config.yaml
num_attention_heads: 12
rope_fraction: 0.25
init_std_qkv: 0.0383
init_std_down: 0.0
optimizer: "muon_variant"
learning_rate: 0.0103
lr_head: 0.00613
train_tokens: 269400000
max_steps: 4365
MLP neurons of a small language model. Each row is named by its layer, matrix (down: output weights) and neuron, and shows model dimensions 64-255. Each number is 128 + 24 x the weight over its row's rms, rounded and kept within 0 to 255. Numbers have three digits each.
Before each neuron's rows, "fires before" lists the tokens most often just after its 100 highest values on Wikipedia text that the model never trained on.

fires before: " |", ".", "0", ",", "1"
L7.down283:134133099144175163143143141121157122091151149096143090100094136104140165146151144092153103130120102125109096121152138120122135150134091113087119098121104081136144115131135150133157146185119080136120119099101126096173102122140116153134161136123101121151161119127160094078142133131092117101173128137098127137141145132167159165131134123094096135081090102131141144112125129167139147115114106145133164126157168151101079141096119094122114147100130108118140182129120165114118153158141132135124180044121129119148135130191061109147127097143116169116091134147114104111117142106144160149

fires before: " |", ".", ";", "°N"
L7.down622:134124120104142113136140123102130144098156154103096127102126146103125144109157147089147140110136088127098094166119162132125134123131115137100139123135106132110095122153111119102131124094116093155118138122152127152174102098112096108119136155120158131163126110153109132096131094165128117148136115101107147166158168104133127109096091061123159128113101102112081133134153109101128137144127139091137069144151104112152150124109097161162143160123078121101123188154129091097096159144083102135168156158137146089114120161165111147128142141176118113087124111124112096139110143130087089118

fires before: " |", ",", " (", " |\n", "\n", "."
L9.down912:136115129105130106120141076134151125148131164177144113144110095141139090146103172147115154131136138121155124123102150135105167158121142123123118112186102094126141132141111163102166141146087152113163121109137125116137106138112100133101173138090129119104130125135133125122157069117103113137110104174120138154112139152117157143149158161127131113136126130131137095105120161110142142110134158088122114091089146133139137153138149169122111137146096118157154127094113125118154153093141096184113125083131149106090143115116156149151143088110123113109104116162165151135128110108127140117

fires before: " |", "–", ":", " (", "0"
L5.down1518:080138159123099096117130132176140137129131142155142132124124098139145115106134144155147141131179100157133141142110199099114122127078109113134159127083156141112140142179122122094142136138137103140178120101161110126106141125160088141144141129156121103139181157094169135131105161158130144120101114126160130108115154106129120128124146075143155097152127128125163180140108133101142120113152149135156134113139118079114101147110143117136093105164101136137123121142194132134133113129101128143139137157079125145066146097140168120137150115154117137135156112127121143148131137107094099086

fires before: " |", "."
L5.down528:119156133103141103137108171101136123142136133160103087168158147143145109152110129139114126137153128094101137139150125141126098132148112154169149120121125157129108156160147107177174092126127151109128106105127160075109093141149136115144117152082109202114144125166117156119122135090126149132144113140115095150100150108119115104094129083128124089136126093133121128059125098137147136126162113133134154102147104142143113126141124137147119089084128130096147122114104117117101144117145127102104133126108105095156124143101209084090098145133137116099113176155095149130120130126127108107

fires before: "==", "===", "=", ":"
L5.down349:111083144154132090134154157120152138088161110087119119185123145148123106121118176103107117149108104108135132146142025127111113135146136131099134146088095136117127116138162138116066130165141142066146110166148133124163162131152115103111168131155103119129080096108115070139109120147161128135158116137129135097154104111136101107146104103177147146169143154123147162129152157130128122120109152119134114121141151139144110114146133150164163115128111083131112141128136115161162109079159127162115119108112103113132126117127123119103102128166105098104152153155174146101143078123140116131

fires before: "-", "|", "==", "The", "===", "="
L2.down1336:139137136103142170122111143142149101092149117135172133125138130136128101140159186074099132115114136154136144118135000191139145107124155141127130133136128103132118119090142099114141120099093134112113151131127131100121150108178094127118117150106119090128115135113145148119108165115167165082087116146126138115119106125146136097098123107121105132120116172132153113158153114118103131165117138156120133114152118106105149147128151134100149135162120112123133150126098096086123128124178137148111124100118096123136137108138154088162151093151127138129118120110124147142076165155118123105

fires before: " ", "2"
L9.down330:135095110118115142138149094115182111124173085124116108143126155144150053159123137122098114138113078093103127134122140183139129162121086090145109111132120154115127107145131111139114126115136133150122143132121103147188135140139110142091149089146142161146166102127096121180091097171163133142096141111123151146137133166172098122147151112141104154123119127131145159147119156171147104176120100077107114129142177089110116146161155104130120120103164152054123110116123127173120147137161088108111098119138115125091105110131171107131130159105098118141125103173137117076120112159134109125

fires before: "0", "2", "1", "3"
L9.down1092:149091160098125126106112113106121168137120131167136142090116120090120126158138128126105165106097132093127104143141123142112095114123119092143101118141177127132126090117141101149136151142090122091076148155167096169143156089114110122099121114136163158107083124118105142111133166150104127095113117145125128092161106112125151141110147156106099098126120125115136122103147122115096158157088166103154119092129109139156156099164153135130139128101092139126155127136102096127151217131127146125178129129132121116099119107148188124132147099128103158115086163185104111112142134125109100134

fires before: " as", " /", ".", " in", " a", "m"
L2.down1533:120129135167079127156123124121128160126133121118114116111109131106136117152096136173137124116108154142180080165102138134145150123169108117129081141148137125143154164109141153167142148157135112111156143097119119127111147121133099146149134134098107162158084142132119129117102136112108108126164098135085151142124088121094146111163108139138126137145120126147126152113191099130128098153143095162099139116145161110108102119122151108128100142104163105142117107149135095109134110126127151115131165146116156102145145065111137195097107126133089074141117092108177106110140158164135121119

fires before: " in", " to", " with", " from", " at", ","
L9.down237:120170101141124106130113143145086109120154147158120119135132104091143144143110148142113153131118132135153143129135149143108104143131132129100151128149115139143149134149139122104141150165152072157089136142138114082145153168142115150120150138110105121118129107118141118143135103165119154159111132116118163122127113079154083124153165140115161124174126131119131135078120070104179104149154164112116119141097113157128081128076171124170112130128146139137133105138118134124144138136130114099117121134128115100110129122118184122140096124134153111110088082171129155151126151119131094134

fires before: " ", ")", " –", ")\n"
L5.down1020:132128179153158161103158113126119124086124155103131134141104191109121104144132137149148140107135134102155123125144149146082141100098110088159173159156111124146131105142101123136111094142134092122148173121115135103168143138073166159140145103140105159120107150100106119168122070144154091070157129121163125204159102131139118116127136130109071126127162146167116120126100116098120157149160143098109121131123134090124178083119143163147096099083119100161141129100116095116089112161126139163108104137132128166132115156153180125086107132140137149136107104116116124136109119123127139112

fires before: "0", " been", "2", "1", "3"
L9.down641:133103135129123146169130143095134129159115151099129124064166152144100128113121106144122193132103114103101100147116209095105127138116117096099124134143129134128128159110107109113141126159131118132114076129114141163067133080132166127067134095094139177120080117103113143134138162125108107122159141180100092131096146148115155126126142105086140107145135152149092103138150116122102145118177140091115121118154139131133156095121099150131099104137126142123082188160108159124128157063174109167136151167138126126109158140074131162116113130163159126141123123149143139120093151122085139111

fires before: " |", ".", ";", "\n"
L5.down975:148152084102140133159166101112135130111142174114110129108124128118139162141169120135152162159137104144062134128090246152119128136115121116124161097139118093100153143135074147119108162146106127145121170125171119119178124117099116088125133149179111122146142106157118145110134121148083142176164146127115145136137193132126157082113075074122142077124100116079127140151146108115087106145103139110091104109156145122140095113120071115170119133123123136142110131142106127104117145100111139167154151123106128136115111107170106158140108132137091097136114143143129078116136127131099153103

fires before: "==", " /", " to", "In", "Gls"
L2.down1300:088096125119111128091140124126129159162127093129144121093098102110135122164126134142104142116131115131151103168088112139105135120143152134145107119139043134141159150132136130113124161128093095081209130142106170097161124110101123122125113131125131140095161127157087101110126113123154154148135091146108146147157106122132177128152167124160137111100145087115156155103130126119170153146116125161137148140098154117107138151098114149108093164131155110133107148161126091135113148130119150091111120135124155102132146107124156131133138125119067142169155130170108124154126156154113110111

fires before: " ", " |", " —"
L5.down626:111109108131140093146076061138133128161126152132118131125116111127124106115137149100126094159151155108163127117128157177136130154108125133113097158112116132127169130098149136109114163125143124099167133155132150115148124148113108097125163151165085105127119099126136173122125108149146110138156105128169130113139108170112116105135074172142142137084148161121078125138133153131153087131168126120109092133158134140099109123145121167139125129156095171123135147135120104142124127081146127170151095087153137142114143176171100155103114134147165101159156111103127158129164108116086111122

fires before: ",", " are", " is", " were", " in"
L2.down1486:153138168106123137148161093167118182121121115160153096102133092110074119137091127189131137141135142111130106115100129136076139148122133174127162135163163138133141092130097138157130101110171124115164092106148150190116126112084135112137123142136102135091130130140128143141124116123154129116145125104165092155117121131130164113170137163144108137159118123115115131119108102116174131119143128098101152136098157150127148186151134148148138176132156120120080086106145127126153119103084113146146089092111150170122149128110186121126147079112147142133148098143146105109102156134148145114

fires before: " |", " |\n", "ER", ".", "S"
L7.down788:136130093131157172135110183083128120140119103111138098131131180137117116115107114139144135155134120100141118087090101110141130128139149164139105094165114112136141132167114162111129118137140109120128116109151143139102131103139122135153127156160070085124126132130174156129117160115114119164100095150076112147105123142147120106090073135158104141102123167151128105143124147141128136117142174156120160157118124128130130120094147075145077125148154147098141119103143156128114127159140114135111159097137126134119140120104090146124132115129113084100148156151137121087114135138114131143

fires before: " ", ",", " |"
L5.down805:157159131145140150100117114143130143094133142088175092126126070108093082125135127166141147107124147104079125145111031143114068080145156116092109148149168147088155119133110127156113154095135115152134146117118124123149135159099140099137173117080146147124109139096119148096125114152061135141168159155136123125119102151131106162128127116121101133136140150128136094128153137133133122116139139093171156119121117156132111115119149131164083132179136142123118131119119106137096161088136110156106157106122141111084145113141162139141129087128100123106163091155110089118084107140112144143

fires before: " |", ")", " "
L7.down588:151167108133071156131188142122132105088100126105093096158110143121117099138132135130129132113124147099158154122090072151132156122134213117117131100137161164105126133145148137111155114117129143093136143122054122100099134136120117103143140114119089153114158140151129122112126132132138122089132128115122100101086145135133116139120119116152099122157116153092115102133120141121109156096175136097149093130099093128094135124132093110157152102159124115137126142135137171166165162098133145132108129111154105121127065137154186118141135143119124096120116107157175127163124135114125137153

fires before: "3", "4", "2", "1", "201", "199"
L7.down1014:104123122093167136143108125191145107124170127170171166130109135116138128171131113135111127166100134164097098107095136158145164175124112095148125118115164114154130070125088088148099161145153133106164139161103145144106129168149157130103124110124127080114113167130095111143109172118174149101125142109112118153147136096121132097145113141141135123126144159138140143153139078110107147149154146120118127140137124117126148141138139148132114090095143133134064128095091093130183123109117127132164120151105164129131166123112145139119129131132178104148097129162144104143116185154166145117

fires before: "==\n", " life", " and", " ==\n", "==\n\n"
L5.down263:147133100121107118150123123129159142145121071167114135137101115168122117102137109117147151086121137119142148105108107084122110146111144135096136142141105149113144129131153096148070116136180098135124109154124103119142118163117170167106160138122127176110135097120150103098133090118101175112139119127134146148094142143145106101133158161154119100113135145141144157132115143078099148158122137111145144120076135149061168110107136125139116123118144105090159140132133099168153112095146140113147158124115163138124110121153139134137125120150151129118101115152094130121133099110128109063

fires before: "-", "|", "==", "The"
L2.down1047:129127140128148152125114119147107124112162141132134104152140143152102119138137189051107127115146143131135114123133000192118130106109121123121116119110099138152092115110152093104124137113132113115129131123142132117119137081119098135138154152126105125158129118113125130123136095141146128115125128123112113119126139133137155109116114090126117133136070149151160085153150133118135143130138158130085129105144113109121130171148186152128166115136115116129157146113098093087109122124173160143137134122136107091137120092151194078117140134152126072147159128164151140125108132162138106126

fires before: " |", "–", "0", "6"
L5.down925:151183135088146115139087102135145137139192148102139122141116104164130106151138162167119116108134104156143138151156155096112130121139155088158114114120133141153123115126131119089113147102070120146136130129172135142086102086127133106147132147108102170168161131100108105152117124178134130153131116154124131115119129145155120150123167094120180139152169100164132122101133089121162122137138122109104069145129096132109097133119159151113099092155119124144125113106099156106119143119167135141143131120146143087091125096117145085113147157121065136106104159127095113123112098114090160092

fires before: "0", " to", "2", "1", "3"
L9.down1287:081136133118127163108153143103151155108110138143141135092121149118113143105151135136145122101091142096135110144154185127151105166132135111106142104109122114122087131152111080161137080144098111111109168133153133131118139090131146116117131084124131150171099128107158110128135156110117153132104158137076136067120180139128130122137121144149059101169159097173115121087117144101130121171166112147106087141118123126163113116097141130125099108143093118161101150146149091089179178127161092147132107131091105119145110117138183130080171069128098130111125105147127151103119128152133114122

fires before: " ", " Candidate", " /", " |", ".", " ("
L7.down390:067100137196124109102118134102135165121154111147117071099135142106131112100138113134117120133137116124084104152142146093138125117108106132153102147125128196175118130099091145136107158170105140123172122111137175107155116126131118142125123164078152138116156120141144122135112120078133173123138154145132106137163093165145148157100142107084174140138145115136112107153136151119110113129151154102146131124153151078106117113120097152132119077151095137148127126105153105161133147130106119125168087130076135139146134118147132134135130125130109107165122148124114102148147140151115155161

fires before: " |", "′", "–", ":"
L7.down1020:086101151109099117159148098129155102162128120150133118119104100149112107150140106186105099146118156113116125116135090184184164101101158099140145138124118115124140100133136156146138134118146131116110134092130142128114095128155102144131120148118126140097097137120149104100115101138113128150093121136130128114091117142146116129101195101101150135151142076133121118137130164119160079153116191105134131126162131108100153146138106107156079100164146108148156159089118147123132145120093152121102143132131108197136112091136121126115110179134121170137125088097145071122116113134125162145

fires before: " |", ",", " ("
L9.down642:144115125168110102162096132137138122154169132126139152136134116114121119128125168122107155167164133131116109138117094127126129142102126170141121145133180102140092133119118155119180112141131145155120102091170153103074127154111096148103118158121140110113120093115102099127109100117117113143137120158097157112065133141136131153160152099147115131145100134112152109099148137119114108091105075147174123150094100093110092136073103132164136081098169128112156169143097140158145112084119111165122124132156118103135106142134115117097166108111091115112115102149138144125106112135124110090

fires before: "|", " |", "–", "==\n", " on"
L5.down1361:106115126121154128149126122103103177152169111119114114127177106141110093153141111165083117131134117168101173099139218134123066157112105136140185136078151083140173139105112093109136095095146133136134115110165131104129136150136119128139162172111118110137052119090142112091154127128173117104133102112142141118138127146133153108125100092109154145145161119124157164148128114099154127118168130100111126130127088163105134084118108149123088148127139132123093136139111108125151156137143116089170142123124150082112130107132148170131134103107124125125114101145133082119131123110151153132

fires before: ",", " to", " the", " it"
L2.down248:124123144113109106157167128166107131080087149122130123120132130138114094109130148139111179138131116099074119200134105157135129121135142131153118171157157093116108116130153118131090091112124116156128096155161133118128143153143092140117165129114085117137082092093127144078126127144159140162168136162151122136139113127177127138121129143122141147130109119077116181153145156097110126147154068126103148115135155159113109100166152154174093151100136108112140106150148094097166151155093169149131099098124122149109155115087110128173134139150164142136100101127138124143145153124156119103

fires before: ",", ".", " and", "ian", ".\n\n", "\n"
L9.down291:120101143147143118158139173079119118122115111110124118141108116142148167126115132170094154128124154127137159126135141138103155153114160148184142148135128150131109100137147087117148143106083146145097140086122136110109144165099125151131166144112120097113096140113080102109124120146108154177129150157122140121131086151115120112139122122126084129155106107114160087118099080112167143140096127139158145181136099134167133101122124108138144146119128121083128124123096124175135131120167142159106145148152105124116099138156213147087086126099144067115123138183118122110167146145137156092

fires before: " ", ","
L5.down48:151172125140144115156149142128094072144120107124152137077128142071134076097099126146117147109084141113097102115162052129110120120127153125155169132129128150160156143128121119151143123137119083101115174155135112131091128121144120182124157123080113125111137146112130141144127094215139145120187091167095124146105138151142121126136104170119108114138123119187138124130132103145106102143125122136119115133094110085131143094099100199162102140146132109133118143142116122162139129098106135132131068096143094088111127125113105130125164099121134140145155117108124144158145121143114122134

fires before: " |", " and"
L9.down388:107110116109102163165119139123059086139107143140096119150139109100128152124102100088122142135146150124109134135117170135150148157142111122142130128112093125132139170145150129103149140128102123116112153119088107125104115086106171096150137149165088147129140150134169108138112139122157096116135163141108132121127138180064132080160136155131115140104111134128138115113129119109116123095180151101109120113134118152126121134141116105152103112171142174098099129132155169129097146140117132160138146153105114129101149137105132082154121142108123136124128147095100134118131101130101103100

fires before: ",", "==\n", "==\n\n", "*\n", " ==\n", "\n"
L2.down3:137124120146087084155144084182116130154051144183138113142141144132133138092129126171126148104139148147110113103098130134132123100101134135113113150153109131124147108124088117163135119163143132158163120095145148090131136127122122086098139171162103114106133128130122121131112137108188128125127122114138146139126141123103123108146107135091134157114180115138151116138130150176136172094095132089115126151098171066128121121145111142161136136147111179129147120109132125119129141136109164171117100166119169170085127114148114150131109152120116116108110112131104098128145151155110125101

fires before: " ", "6", "9", " |", "4", " of"
L9.down468:114169182138119149150107062130120127061127105151104127118148100107113118095122136156146174147129135142133146109114151149120144107139144131118149128150146170110091116121164156144130146122140132151132144107159116117129142112146108112125173154114137133115137096077135097091146110124117153126148162112126143142103131152172049162112167153108055136158198146123172098147100150128114131164152103147127122148119124145096120104121145147135082126159117095160132143134095118164134110092165134119092129175155145134097105119136172118107164133114146114137110149158122131135088128114108122136

fires before: "200", "201", "198", "202", "199"
L7.down511:127119102098107090126144113131137091117145111131161148135141170138125133073117132090072115121134102115115137088113159106127125126139154131120120155115145126134140162124049098101133137108159132135142089189172128135086121119136126099146151123098153110139112139118082130125130174094125085149139154118159154170132111076100108116158102147158134157102108101150118159078142141115140106117146093143135108113128113103089102137111164139122116113157110145121065144159128091112137093119145136103108124169171164117119165134087127111144129101143117104154102130108144071091114139125157116117

fires before: " to", " of", " the"
L2.down1043:113139123150096104089099122102155132122129104144150199100120109146136083122123166116155121141144159144120126162135104089123091117099139126111134097109151115141154120114143160108113115169109145159150115109143113115097134139134092095149132140086193162091109116059167074097146135159135133116114143139149158125073127137106151130128133117103142159166124085097150152130109086175131098139131081121132144085143144092074160176105148154141130149112095118162116133142122149125116115120147134098123103178119137124139127135092132122125143159101105088157047131189098116132148116123117150098